config.toml
n_layer = 11
d_model = 512
n_kv_head = 4
head_dim = 128
norm_place = "pre"
attn_scale = 0.0884
bias = "all"
init = "uniform"
init_std_qkv = 0.0217
batch_tokens = 65536
seq_len = 2048
dataset = "wikipedia_en"
MLP neurons of a small language model. Each row is named by its layer, matrix (up: input weights) and neuron, and shows model dimensions 16-143. Each number is 128 + 32 x the weight over its row's rms, rounded and kept within 0 to 255. Numbers have three digits each.
A block is one neuron, or neurons of one layer that tend to fire together. After each block is what it responds to, as a language model described it from the Wikipedia text at the highest values.

L2.up912:136175167125164102106159110156186133167111164133124109142100154147123180074188145133123103114082113072130090122131102132201142122123103128113114049120122096083124057055146102146144099134127144099176138100127125107135137127130190102140170160128164142167173117140119142086119125114127171161116115114176128157141099117152105073108126135106123160158084109073143120144101112096164123082179
L2.up1473:092124097134131159071121112077151087155076114130185112126116104156101167114168179138124118137174094066132137119100122083138164125084177092115130082094104098108108121081125151134116115153112102064167145092127088145112182098098153058142117182133097119195128123142164136141104081093153203116128114120084145127125113118144091094158141145125136087133173138147179123197153072123161191106195
L2.up1679:122113172139151089067122094164154121157101132138122177127139147104070161148127143196091119130123138036147103146143134104119172119148131129060089053139146113109203120122105110122114122114142095087115134103149098180142142107080128093148113097174106140154115220150111155106071086134092146150133127110096127145134117164122115146134117111140128108128187126161178087169133115155141129071164
L2.up1728:097115186150174144079100122165206080151138138130188139143118127159147167118162187128130091148146116036109149114147107141104164130159161134120086037127135140130083094123123128113113112130084125064140124089143136105140148098150104100140160149133111144126143192168166147158134099091105116184116124104114129109136055144119139084123126124141064133125147119148167123177146156111161099095169
Description: The pipe character that opens a new line of a wiki table, such as a header row (| Party | Candidate) or a data row (| 3 | De Queen).

L5.up1744:118156153142162150165140122143147116149168079139182121112175131172135201179120093097046131149131082099134118174107106116180169098129157129168162114144118060150082110112109142127153145113085110163099062128146170086095138102073135129065134161130172149135113140101141121152110160131131135134115120099095109143142106175091100118133125125085138106118097180087184142173165102127143139174133
L5.up1894:089145128151106126111123108098096130128158129130160124101131145105133156144138141096109095136089045095174148125084102115212123144126137147123131101064122092031139165137133086078165094168094155106144127150081136102127166098096170073102111126168119182148114106071231171190102095178180172123142099174089156127116109142087073100111164123111147105140147102146189123127142125101134139119152
Description: Digits right after a decimal point in tables, coordinates, percentages and times (37.8, 11.34); also "as" in "as well as" and mid-word pieces.

L5.up816:034142188111106114138124126119119127117130104169161153077165140189077080172099093117115163144149090187151136120162099118115075090111132138181123157144085094140184140148072118062113112108156087094094135146141120117153131099093140086100157155153088144132132186091176138142130121163106136169128082172103110111149138172097171106084163119149119138160169187163179146143164136120162105179140
L5.up1983:045198116114165112148115115192173174101194074151133161055124164138168107158075122085087138091130125127082063136159133176094131091113126113158135148146099110118140128129153117084071129127118149139114135156139153081122145147122120135123105154103094163145129119138183124129139123159132073116118094127099077126133119121097090071115158115150128135153164134103182153123156107112120094071170
Description: Markdown table headers: a hyphen inside the |---| separator row after the header, or a column-name word starting a row, as Genus, Team, Date.

L8.up92:094173169179111136130149135155156116114080058145146090130153110168121119148137089142128143178144123188163101084133169127100095099137094101117116181116140090083116145087121126094096096163189149151117088126145132077125143131117169117093137164096125131130192154133200070122119156137083120149138115083119112135144136150101117088101137121090116112140142147041108151139123145145146104079174
L8.up101:141133111062116138109117090101119193107112151160152121173113124203122156132137103133145106122151112180160182072148133119101148199081144111128145091105157113131137151158080162175112161113130130111090116108137135159083194102123139044047074062083102166156127145138127141074088164107172146186118120146155111093117136154098142117137164082143160129162128130114201179144125137106156155152149
L8.up572:055181131094155138150139170138109128149071032176140156104157162189159092121142099135128129175113096149107103156123085085134189118215135171164118130072149143130151179102122092073175139112148151096094133108158136173144148056163183094077134131129151123084116130122095096061128068165024086181133125099113094106144136170097119108111152128101140153156121114084119125162177175137152136180150
L8.up647:080139087147140146142143114140135151140044122124154157106178142129127143172107110087107178168089140121160209153120110094180142095192074094107085144136171122076125159151083094088077131116166110102129125151124197095122070077109136088105075139073119105118107136148121160134075155090080129206175145091149101119092121162138150149106135086086116196129176196135164171164147124087131082093174
L8.up984:111219085142076108164109147169115148154117112161131110124171129225156096065116133125121150091067118175115099117100123131150059138114080102147143108125166161099135206110166101062132170138145150136146077159132128133103164082088132199108137150145163163105126189106141130131135193172122085139133148157082093037097125169057103152015100122103151090112155098093135077128136159139154177130144
L8.up1434:114172165084135100175131176156104132166148043171123160119110146171154090058154095166154173123165105206143149150137129126133083142129069022124083144098087109101130100157048165114071090108105145112103125175117162080140089170083137053119107086172163199120147135119132151064097176102091122121122124117107049096089182139131148130109162102095146162100162139097162156148071117138129114179131
L8.up1490:082115125119164120089113169107109152103074117115084148119146136108144107138146094163120109191135136200146120104112059140094114178121105128164151074116110096124135204135136086138124166155118155105148114163087168132122143155124191109139161122102149159126138197077126128151106132173142108152140110116180130098157174160132104081138131116150080107150119161107116163182096157071153155105168
L8.up1962:067098128100127076151118120117135183088149066194128145114168111146111127106115128200132107129114117200110148164098108127089131093127166106184105156141171151110131113053043114047168182098118161154074105127174140164130089112119133070132159106091117137152100124129110098059133119147141144146170138157117054069138141187107151135133139160125128115171121132133103161103067097182141169103161
Description: Dash tokens in the |---|---| separator row under Wikipedia table headers (squads, election results, league tables); also sentence-start He/As in biographies.

L2.up516:117105157148135211078116101127139146160133115115182103135132123161101149133156142142123116145122138088117153158084088126195121167074106099101089091115105124089162066097114120147111169139109143128170066118168096123126169117157157096143129170156097159186125111151159132121083127146166164126136087115123140145102123084095145134113120113105153140103147156144190126149169139188168122096157
L2.up1923:109139174196111143127192135117104106100114124073154152160118107074132121107202114109181129162137121068173150208141128129145145103081158129103103124137123137129077099149111111155132126140143132073170095135091091102131129086159201125142082159115138148103155107171142104173124140133152136131135137167103143183113117095097149131113104111144189149131066131118153122104146092143144099097135
L2.up1936:057079100134113130111168124118104132112148077151154097152131121122180162108139141123153108170167105152083122080160135131146086141159182108126163106101165140153160098128113155075110063177148156053174101199126124122116146092136108131127160193173122136176119117092140132146139132184171139118159128137153097068123142128081127088141137120116117174167171134124179152108160143114123096097173
L2.up2000:115106204114165119054108081147196130143182098125141110153144144136132138188173187160131115149129092072127183162141170153162124175130143081123128083138118133111166068080124132116115085127072146076146134132152137144138140166163094114136138121131104208187121096163169154121106105097157133112106154113138129105151172115126141157125142112129063207117050139167185090195182077108127148097167
Description: Numeric tokens, mostly years but also ages, counts, ranks and dates, in infobox fields, tables and factual prose, e.g. 2026, aged 68, 17 million.

L5.up1154:122255136157172093136156080129115142165114122150149128120069139137121100123185109102116120157110082101129170135206136083186117053118181086084093127099116109126099122090099112090142101130128170149085143114192121095188153112153129106123110109141138134107171109135157055103112095107105143117107101146094127164175073175122151130141144056104178124155161110139162129122130080091146147129132
L5.up1662:145114123127125125085165176144181090089098118075090144104120172142084159154111184129126090193134091098104098170150071054148156059091139139119140154104164098128089123125114133081150091174148137097132139132191117138130137082122193106082084110153085146145145072152192105150077127118149175158131083149127151153152087178142125110129106119084155141130097133150151094137129103137126110109155
Description: Numerals and quantifier words that open a noun phrase after a preposition or verb, such as over 65, spent 34 weeks, for other, several.

L8.up289:118139085137160164118178140141125157128128122157184224122135177189138107104132183122139147123078103140099152076129129123114090144180113094117143123080145133079084160080126103063099132084126133080118125112066137185114101161144086177176129166204159133159144161096116167187120190137163119162092125122160131134144142130093110048076145130135083129197152142141147137107115135075141173102110
L8.up328:109164166161065148159140136116136088121055138108121137176121166167162140151174090118120119197134109115102140154119102129183164070117147132130104149146134094142118087159131119098109091178142161107114131133141119138073126148163111113150168175174147132093088089131203161108145142114133171084112144107118157136154077180116088095108196108110096108130169107136161136111153184138125173115137
L8.up845:142108141160120087141152099162118139116111138119163201130150156145170154103144087180151136128110103180121149122101087138123070109073156084125125093147178120109150076143133117146096105138126156172128147107092114101132162182141090094105117155160138151140153116123165156115097130093118115162076182140140109176163177118130128109123117093127080112178153107063187123094120165117129107086152
L8.up966:149126130127157174121202054161121147068124101115147096082122185124089079150103153117164112166137045114104113111179098146132170183128093051154145130095106177126064115102103148097147129113121111135151067137119136083158126119156144107129083168155125109127131081082148116139053115178087101108146071205149088145173190057134143095129159093128105198158138098104149116050168109087112138121162
L8.up1065:102136139128138055179150139179101149124112111190088193090132141173168092068158177137153127164108120179111162109142156137110122119151123107127122159119184072115147131060148077102122149099119137111129126092063126149111143146189151110110142163180144159125130144108132154100150112098140122114114136132117092117193123123113133034130134077108081130143157097080117120125068117116107140162162
L8.up1357:092088155092169104131131117139071084109145061186160228108124147156120114088078126128108099114084110114078139136162115116115073172182132137082118091141158116143129121137062131111112101132083122116139155103201136165098143139075122157167147077142088147121098173130141141109123148156135115220155135128197095155113140208106150094128145154200098128118151165149152125141136163082121105118181
L8.up1521:132110133083113161090164130112066142137133099186079111094126147160134126101132169135153103147164102135066089150110108087143159166098137155104103073161076095127083111143129136147115089135119132140138128165076110113183150079126152122137123171136069190181141119100149145117119159161167155117133110118148144119119163162103146065130095117134118064115135156074105084102109143202148185102124
L8.up1611:077078097149117126157166127154184110154148134099139157132132133121182094051154184098170086118098096116115114168119086107152164161110154114097150100143157101118047092107175092126159102124084118179062092134086140128157118078146108134129145120141115127100210152112125073164146121117168163122160120114158131173192131178151151098128144128091160128155112161120144156110178119157154152124185
Description: Quantity words like many, most, some, few, all, two, often sentence-initial before "of" or a plural noun; weaker on scattered word fragments.

L8.up778:046198135171138106157138059171171132109133113063183200080182148112197116097140174120106121109119104105115180136134132154149033130132131128146131138155129154178131112071128138141122099111128038155133168109100120080114126136135127054133131097171184122076161127165156169174102187147134142133129189157102116104115129153066131111114126094185134128129140129094144109058108133100152129115141
L8.up909:098129059125126158078144058107129100115142134164161145086131151113183138164088138131193096182141118112065107140127094158099113106150122140175182095121095160073125081124099123086171128158132069165113152105160194118165138119064124137068091089140158150137110154110148138168109138155094123162112180159119116166119115088097121163116106109114076103177117155116098102112107225115134100109171
L8.up916:120130193128131153164122113141125107158132131177162128122117165152165134125119145148133095134135122081083106154150116120098056111111142116146126109134121125098134095138129137115146086135167168078095130151175163114132103115147112134127105154133170174110184116126180164089122148123066055095132094116122135125116156103121161116120181138104089140146118172107145073124127227097144186040133
L8.up1246:094206102147105094124116105178118110119135079125151183150084121143118154122176136049122067126123060096143140156127169140122116068108160117140076142129026122120081155129123116161095080093124091151098165146121132142142133156162173143169118098173152146147136111137110104153136141164120130177084141127124099111112143115092154144137094145120141082142128154070130147095131114135152223121133
L8.up1315:145068121150134136074152123092108150147088163087155062132137108171166110142163122094099098181145121118128163130111163163147104138111094165141120101089080155123158118164186130203171159141182110084153200084118135159087153189135188151087088132171171095148163145146195165055069135117153196158138189124130083128125125102088101151145170087048067069133130120155154110106170117088119190103167
L8.up1784:087113137153135147098111021062118137125137089132115162115082135169152115117098207123109083174147121080082076160186094097131125118088152061131131112108061092114099136091089101117121143105105141160122161094130184120151110113116136104099105175132160132119140182189169202095132132149087136147114109119114126131129118112089097158130142114078158147136139163094177097122169196108119155095160
L8.up1909:096126132168072167173125136093094141087095180157186108113112155147150135178153123093148065207124096105158131172136117150126171094135121155154101133111116136146150104154181124153138149136085067142140109115099156117157142173121097143113150109145136142120138162140159111153090192123135089100122119174164184166134124144088045113102116048094144136171112147102139088111169122091114124118124
L8.up2026:112044112145158136127073095150133120087123155124132206098158137165126150077121145140073097141149112082038119129165180130184157104116156095142108100128119097059117081131118104169163104106127069106168135112147169101158138060085135120145160182136140123150149110177132142100059120149046099167160152131103094081116153151100130108112164128172153126127103133155221132119123185066140128139138
Description: Digits right after a decimal point in measurements and table figures, e.g. 6.5 cm, 1.9 kilometer, 0.20%; weakly also mid-word fragments.

L2.up126:109079142132090116119145087139133090093142127092083092140137144148210119097169224137170133170178141136106088114142128129098128124188113140138122122117184155124072181071090105062143099155119126064139141129133097066109171018170114132145141206141169100156124090188107137140115133092120098149117116105189152107121121138132150158128096159103088181097087130116129107095156112093132147172152
L2.up494:126164084170158162080136116118143127151096131094126175119100113121172061098212198120186145140090123107088058141114117159164078124195183143144106104082175090111088157084084106137148133113100090087166139163093130112118109015146239135159157211132172159130135080170148109129146152100136112152114100094137133168144111119131126125104106137129091150137108133057121146133142079136144149126125
L2.up1616:046070094136161113092173070148119138117138044118179128089104167142203112084179125119169114129151121106077128126151161115110083163138147144104156125101171118150148158203148145088128116153115124074188134214124088101125178107164130137148129120149080155146092113165161155182157109113160130112148144145072059151129136152097161093122133107167124131113097135140175167099129139123184092141158
L2.up1950:081098095117127153028142071178183120157149113098133092140116105129161091131132185134181116183187135198112069145134097171109104157171166141124167104070156143142074142126103103089128150162108094118153139139125119091108118110151183146107158156144137147155171119182108104100124159141152121136127126097180119062153128142148182131102085163109075146105097143090109143100154072131099113120095
Description: Sentence-final periods ending a clause (prison., single., group.), and line breaks after section headings, table rows or list items; occasionally words like much or extensive.